config.yaml
num_hidden_layers: 9
hidden_size: 256
num_attention_heads: 4
num_key_value_heads: 1
head_dim: 64
intermediate_size: 1024
vocab_size: 8192
hidden_act: "tanh_gelu"
norm: "rmsnorm"
norm_place: "pre"
norm_eps: 1e-05
positions: "learned"
qk_norm: false
attn_scale: 0.125
bias: "all"
tie_word_embeddings: true
parallel_block: false
init: "normal"
init_std_qkv: 0.026
init_std_o: 0.00614
init_std_up: 0.026
init_std_down: 0.00614
optimizer: "adamw"
learning_rate: 0.0015
beta1: 0.95
beta2: 0.95
weight_decay: 0.085
lr_head: 0.00464
warmup_steps: 239
schedule: "wsd"
decay_fraction: 0.65
decay_shape: "sqrt"
final_lr_fraction: 0.0
batch_tokens: [32768, 65536, 98304]
max_seq_len: 1024
doc_mask: true
train_tokens: 268500000
max_steps: 4374
dataset: "wikipedia_en"
MLP neurons of a small language model. Each row is named by its layer, matrix (up: input weights) and neuron, and shows model dimensions 0-255. Each number is 500 + 25 x the weight over its row's rms, rounded and kept within 0 to 999. Numbers have three digits each.
After each neuron's rows, "fires after" lists the tokens most often just before its 100 highest values on Wikipedia text that the model never trained on.

L2.up454:499505531536476482504472525471477506448538498547462530538488509508479518481492504491507483483485494519488565495537514492477515492516513476493502500534521516533514498531482541532527501505486528513540485508492468497495471483439498469499511490522469490497477506484465501511497516480508535523522467497485492512500527506530497476528518520472527540464498484505572536470519529470422509476501507484474498487472464559516506501525505492544494474515485529446503525485468511477523500499486526469487515520509501487496519470435486460540503475493477456458529508510506491528480432506524452533507468477510525499473500505474495525518525467530474539546457523522540493453466493491479512495499503501513531509529501494516508511468473520527479522516487477501492518473540442513464510507543511
fires after: ".", ","

L2.up381:493492509481517556487531474540518497505493508529529501486498456488497505515495507532519497479522444531495465501484528499512482516500507481539538493534527505508458516504436507521500504520495483502499471479464509502482513506526505460489554513493534530503496526502559526491529549511511451520441503506485499504465533499489522521540505499488481464496520469523515506494550457503515485509503512491467487476476528536491508518483512497520488531477494456491505534504487538496469443436485494466493495484474528485526506497454490507494494534498476513492482486517478504501496513527419439536506484494479495489507517486517549469523517510489439484488499473524495584488473499455507511489542488550500500488499494498550508511517532539527487497511519538475507454496504472505480474513526451
fires after: "\n", "-", " UTC"

L3.up278:494493538522494492490503497472503477491536453541516519553506511526470519531514495518494497504544488517510546457522503480507500465535465529497499465513493461489485473532499497490482500492484522545536490513476521497517472478456476472495496495500494481503496476486471520507510489499512487529516506520447522483525460498553511513501467551512520533485542491493484526508538538509487544433496430503545538519505494519507523507534499504514556485535458456484536483513494514492552520508497508521499541544482507502494509494484471515525497515485533489494507537442487522533513505507511492467560536467483508483485512499485497466528528505507527508512512556511505475419538517498472518511534495511516515486521485495507503558470503478443471521524498478473544503492508506533522465518494521
fires after: ".", "'", " that", "view"

L3.up464:494488520516467467546521499480480484500553529538467490470515507493483502490483490479517499465475538491438489514502510512500508488537435504531545485480479520515522517507441467465510495495511529508492520509481503516500524518496533487499501521538486503483484517504526502486509495469504475531499522502527467521459514490483471503509447526496518460531522504528497532468513475500500532514491505501469520493513477552538513502482510505514462495505501507494485489494439524487455535481504454516474495479521488496522470435512487481491496491517498478481527502512465507508487434596515508477443446496512509499473483505492473477493536507486491440585490493483493534515488498479497499521500500513487521461493486502508478510481533495526466463537515523484556532516532505492549471511529472
fires after: "=", " Votes", " Title", "Cons", " Pld"

L2.up678:514484531521500508475470459490483494498525468530536506532493467482521494531508505493489503473473491509505484498548516519498500522499495528482539449525482507499451503467470527485502521477500522498529482529484493497469485569463500553509496471494486510508490492499540472550481553442524506546506490453472507502435509486500498467523451485519486477467480482484512481494525475528497567458500500506493521478487453514560532518473468493509475522489497476474476493500513536497521481517456486485483451515501471512509528533453468511519500488501490528540514526487514503444539507544527506545447524481469495522488504474493457502497486507472472472578490497517510498485525472485519508527480510480501527480469497484482496515519510488529550493514491481500488537504475483504525525508479457
fires after: "\n\n", "\n", "="

L2.up567:503511511507497597496510510493485493521449546462466498495477535475468495539494465496507492496527543473486517492490496499498498532462480515494528492544472505484562545484539530473471505528551479523445479514487453473521512470485500473478492503504502492511477487481495456493484489498525555474493541535488481503520492524515484453512498482469493476468530489460510514524522523502481515494498473488495485492505522531518511505488529534527516550511506467509514472490484494492512544483507520513490531490444500522518530483515510483486504498526516504504454455528460531431523451531450487493506496489516507516501512497540534470483491495498499455492499472492480455500547468462499470516501483468479514487489516517554441519520479497487494503537503530469463511506446491495525502488504500
fires after: "-", "|"

L2.up104:452491471532529498518539517506512510483504501510540497493481492502488502511518500475478502453494473514507476501494484517534493495487436526466539484531517545510467470506494484494490525433523524537530477486494526496492500487525525524486524491498504525484494518508540505481493541489461467497487472480524512517474509496499492536517473540506479497555567488502496500499522483515450511482485515495513518457522489515470466503501521499494484519493463480462560526555528531462492535450524498515462517486501483507533492467433499518506492498501504479516473487510503511536541523529502503490488520496501526537479529533539501486509511470515510489477518507553506497480499499482497532532516490529500531421473526473516524510479597488542438517516497493545524495491520534512465493489489506
fires after: "-"

L3.up971:528505486529542487508499482515491519471501471496539500509472539543478497490474504521469491492520495516546475461524510527504514511437484521509484485506476513498494528569488512447464518522471519512486505470488503518523509487447488481488549462484532484516496495493549549526512560483471509494504497524468533499452525488502508526511485489533531528512524465444543477473486474529493523480511481490545522507496551499490528484481474512539481495487447556472488516498507499497505466513504524474498492488443511515514554518502475482529514514482537473508527501534484499525524522474480524499508528514475506513497525530527528545479485458520477470501509513494527566500468440490507555520536517513492537498473477499520511489477522479525494508492512482509552512487468504505483550496516475
fires after: ",", ":", " -", " and"

L3.up112:480485500516529503477489488497491499452568473504464494560515486506488518504492488499491507496450486486523446450510492447534497537539490496455477452497476502542490485519505528474488514442450532493520500528506498507522521516532543493488490493480495473488492454479489483554496540522499496565491512517537491537502522474523480523498526488514525485512472500498501518494511514523455510511503495491507500505490520486555530505512531506533479484429532460498426540504510531534527498479516561479491535533575485510501498492473487530518503490482519513491507536561498511536520493528502528529511493497487478531497510509452466486498506481510492535500455522521499490500491534535488494495546493514504481485497475518500507524462520506518452510516479490508511473505489532498516516502460468
fires after: " |", "=", " exc", "|", " rel"

L2.up575:497456516511512537490516480445463541493492491516500431492495491451510477483495537526518444515505524503504495537521546520462547500492476511487510536494491495484512494491513523457499494514514511464471456480503485503525515511474496534503480533483494524511530574527490536484504478495482511513506495529513532491534512500505484484531497486442519520484486497453499507539507496516491505507417520582455481493466501512517498544501494581510504527492526494477479504501498483480505462513502510522526515478518485461479469489511551446484421483482510509484477508459480424509474482522467488465522526500525460502467486513490534493491460492489497487507467522505505492511493485479521481516485481486502482501477469521498491476511490483487499507491446499487528496497514502462516520511502470
fires after: "-"

L3.up613:484507474490513497515532531497514439462614474498502497498486459463512519522495507488513518517450513512507482490524486470561491505531486518482505455496478507527555498508507500486472509458433493509515518528503499480533513511514548508498479476488506492516483481485566493566482524506502511541490530520509476525497518477493486533502512511503521436511491487516508505501475492526495498495500498482517523533534513510527534493497527503528511455494504484460474504463501534498500494515464506497490452520495464515546510506460514508500496520475505499502525522531517514502531475520529516547439487475444520522496528465517480514490509467527499541491452484486501520525473544518466508490511473505519507506505506477554515512511508519551474517514491510465467529514504527515502511499508427
fires after: " |", ":", " Lad", "|"

L2.up673:481500562502519479441473469484522509516535484551488506532503505503560499507509506508505508489500460524483554516545509492519500501484511521491518466499525533486436500510453533525514506513470504482514455527476516487517475525498524496521495493492498554500492490509521529501495530495511519573524467467477516466470478503486507477515459522517503504523482478510489497499515526534450540444488508514489523523472451464505463513520484484527493466467485480469524515534495514494558537530530526501493473525518479506511514488451501503480500459510502513503510513498496495453515480530537515531517500496499493502512509486519439508520509535482488527542508481539492497466537501552557520472544434518511554511529500488462538509488511524474459497497490512478495525498481500498493524521530484
fires after: ".", "-", "The"

L2.up41:462517494530551471526470494510538498500498483505524489536502529532492503495514502498466484485469482507499482489525480499498505493501511476541506546522533528492442461479486478496435499511519490496498470524498528523486545530498471451485530511481545528486494518485509508504504575496490514488503478523485531511462496453496513530499492522501479513504509511505533490543479488510484502480500515498507492528500535517483504488554537494510484517460484466509510514535490530484549522495482519494485518450510457499502547480485505480502512493480494493534454428493482522516515529511475492491476483545479507482498509468524510487494481459522509498512579511536496531466489461527518508521507509526494498513427497500581486505502556461515429479503481494524530496538478481512501481496505447
fires after: ",", " in", "-", " an", ".", " a"

L2.up625:472515482503518479482518499524518494513534537519528495530493532534441485497518504496488505512517510526455477502483512550515493515503510493498535469515528500502453489510472454480493523482522495494469467454492513498472504524543507511487493492474529553502504504523589544486513536507444523539490504492491516504496520495482492546471513509528480485543521508496494507457477506527540486484478497494525520456530461487497488501494500496491453510531468508498553530507447510493523475523540521509491487495496488513503484473404480494523510488495465457490507536486492512514490549503528537471502536475489498471463510534512536462524512496484522529484484544488474562508524523539527552514518479536509514487497525477501497513522551496530470489499490514500532477482506468494514448477480509
fires after: "-", " –"

L2.up461:507512488479487553505529496485456503476542528458474508468529460514457529522471462539506522500549502474505514490478501506540510535546467479466516516510526507502491469489470502506462498488533487507462464494488503480533515473503518494486493559501505510548506509496500487466506482507497519544504533511476493522555509488496481511480455484472527515494502520521487491546549476522505496508499498504497493523564495470475490499499545513514480524509494445526458463507518504500526532494501536560482540530525502523519491427476513506487503528467476501496456511519473519491462486515461488519533531464513505472502536491536472512479506516456509514490476477516459512495531499487464483512536499531490509419513471489562520501472488506467492461485480520502502516515484525502514464515481473
fires after: "-", " a", "|", " an"

L3.up1:447502489543483571541513505493512503479535498516510508476486508481492497491521522510494487458480483509479455521522496508529492510515491511502540455546518525533518480502475452506488521464481499480507510522477503521493518522474514476503497531516523523488492503476525522494515512517471457554470505489491513518485554505485484504522486580507488490541499481498517548493530471522456502487481492476488516441507469550485520487494515502493518555511474448517517518505461520505475554485492520498496478475497470491529488504472505496486491472485506513452516481507493512498473522526506502476525485489498517471467503548506474511506539475492497503500477516528470517494474497508498518567515499571496510429508477505512517520546563497509486496510503558497489533546530536499495433512462479
fires after: "\n", "-"

L3.up686:499490530524474485515511508506511518467474472489515488518443509507496516482511491491470518505492486463498517501478550509538517452474515473535497476508529532474470520497530537471449513536524529521433470514485511529474487520501467447498460535542484477513480500477509505464519524473463530479517468493507525499519522481519491493540513507495484473517551505511478470503468514482517512482503538483517481439543505469539506500524539504503500498509513490493541547507500492457536465518504497504478504500488477517485513461443490472575513467547484517565523528494528494510559512502537507518496507547463498504468514494536542502543490482500460453500526520505530510477514512505456550508469536501523489526488491486499517505471496500507524478503515487502455477472476484502498510511474519
fires after: " March", " February", " January", " October", " September"

L3.up132:497496495517561482486495451479501497494497482528496493490487467498510519498500502506488505445544457526474494486568494468520497545466507491486506488502526489533466482464514523492483512491492507502549519559513484513495491494490530497491488507481494502516492483434503486549508514460453476543478470508529495501523493501492476534470478493523505509486475480484536522526521474480491550487506474478493477461550502539488557503525498508527498498473476486504453551495481542513510476485509501462489494471519463495531497459438496535477505459483518472529470544508515524527523457504503509507471486511479507510501513488499555486480501433471512540514515512486529486489470529499481512555525546490544503499492502503548524507472491504543514563493486475528499513527473498534531529502472519
fires after: "-", " by", ".", " and"

L3.up689:506490511466486481513494475489485499493454487493539496466504481495523492515473504472506487451521548479519445486555552464524515525445535519513524469517486491504478495493532546460479528521546476501540485549496474515522565532475527467506517495524495495497477501493521484530500517484504509524512499500521482508493473473498500475525482491489488452466487486504444462535541481527529533468498524483502485481513543468545522499515472488483502470480531443494447480516517515454501453509516460483492455510494477505495468518504507480530491498519546545540500498492512510469540489495460501518443496521484490507529485486513476493500478476503486470529515442532534501480507462473498513508476468475515515494488500484501462520476448519532545483523496492489455516508490492502531495481466476
fires after: "=", "\n\n"

L3.up646:496478570533478507500465488483477486469544507488486509504514539489519530495505490509454495471484470500534518531544524507485499497501470542477517478512530498507473490511487508489499512521469500492497487543502484487495498541469492514503491456489493469495480474492519507551508526509513518554495502517471507522503473496508501475532506540505512487513475496471523537480512510530502549477497489496496480478498530516528501506531494494521498484484474510480466481511518528497525482458436511471492483504555466508532526472471448509516508476523512458497525528477495497508538473519528481531488515512432467523452505440464461521501515514479498506522471469518504462426480493525508506579484491490501511488503478484455507535481460475545510525506501489532487556524510471539496481520453437
fires after: "\n", "\n\n", "In", ".", " \"", " In"

L2.up311:480491479516546454477490458494511479517528504525508493516504485499472487506470502510509532479464495514476463483540543515501473479508503485530495498512475481472485481531477483488480497475467511524554520460482474506505496510488475528471499509488461515530522490461510522514522555436489528484504478499456530472466454466493515515494516524521485525502511474483514549486513544469504542494493473502518526525506530500508524482465481503537492508497468532467535484514473483502541536501536519521498517512506482514488471504488497500516503501513538543519477466492435515437527463498512533484504513529473529488508501505456530491503490505503463489503554546467507488454547467533521487514517514486546483495483533496490461493520559472476453466484492490450532533533519487506511487526471553
fires after: ".", " The"

L2.up515:473495508512518471488526480493521498506486487516538493476502535482480511489520506521468485494492497523530498492538496529520495480468496534530522497546515485501472469516487500505470523480464519514537458495516466499474541501566516473496473489499537530485495506463546508545499555505493507546505451521502516488467478463488496515517528512506452513539504470525497475519502543483527486495495481499504511450487469495515499511503510488513484459474431463509519521488449538455508482451523508504482474450490456497512514499477490491542501504471515503475464527506485488491502534545512532488478543483463511459498499498538481463523490449516510500524517532557457516440520459475496505571517465520512504478477518482491480510527528493531440519511498521526498494495507503495456506481472514
fires after: "-", "\n", ";"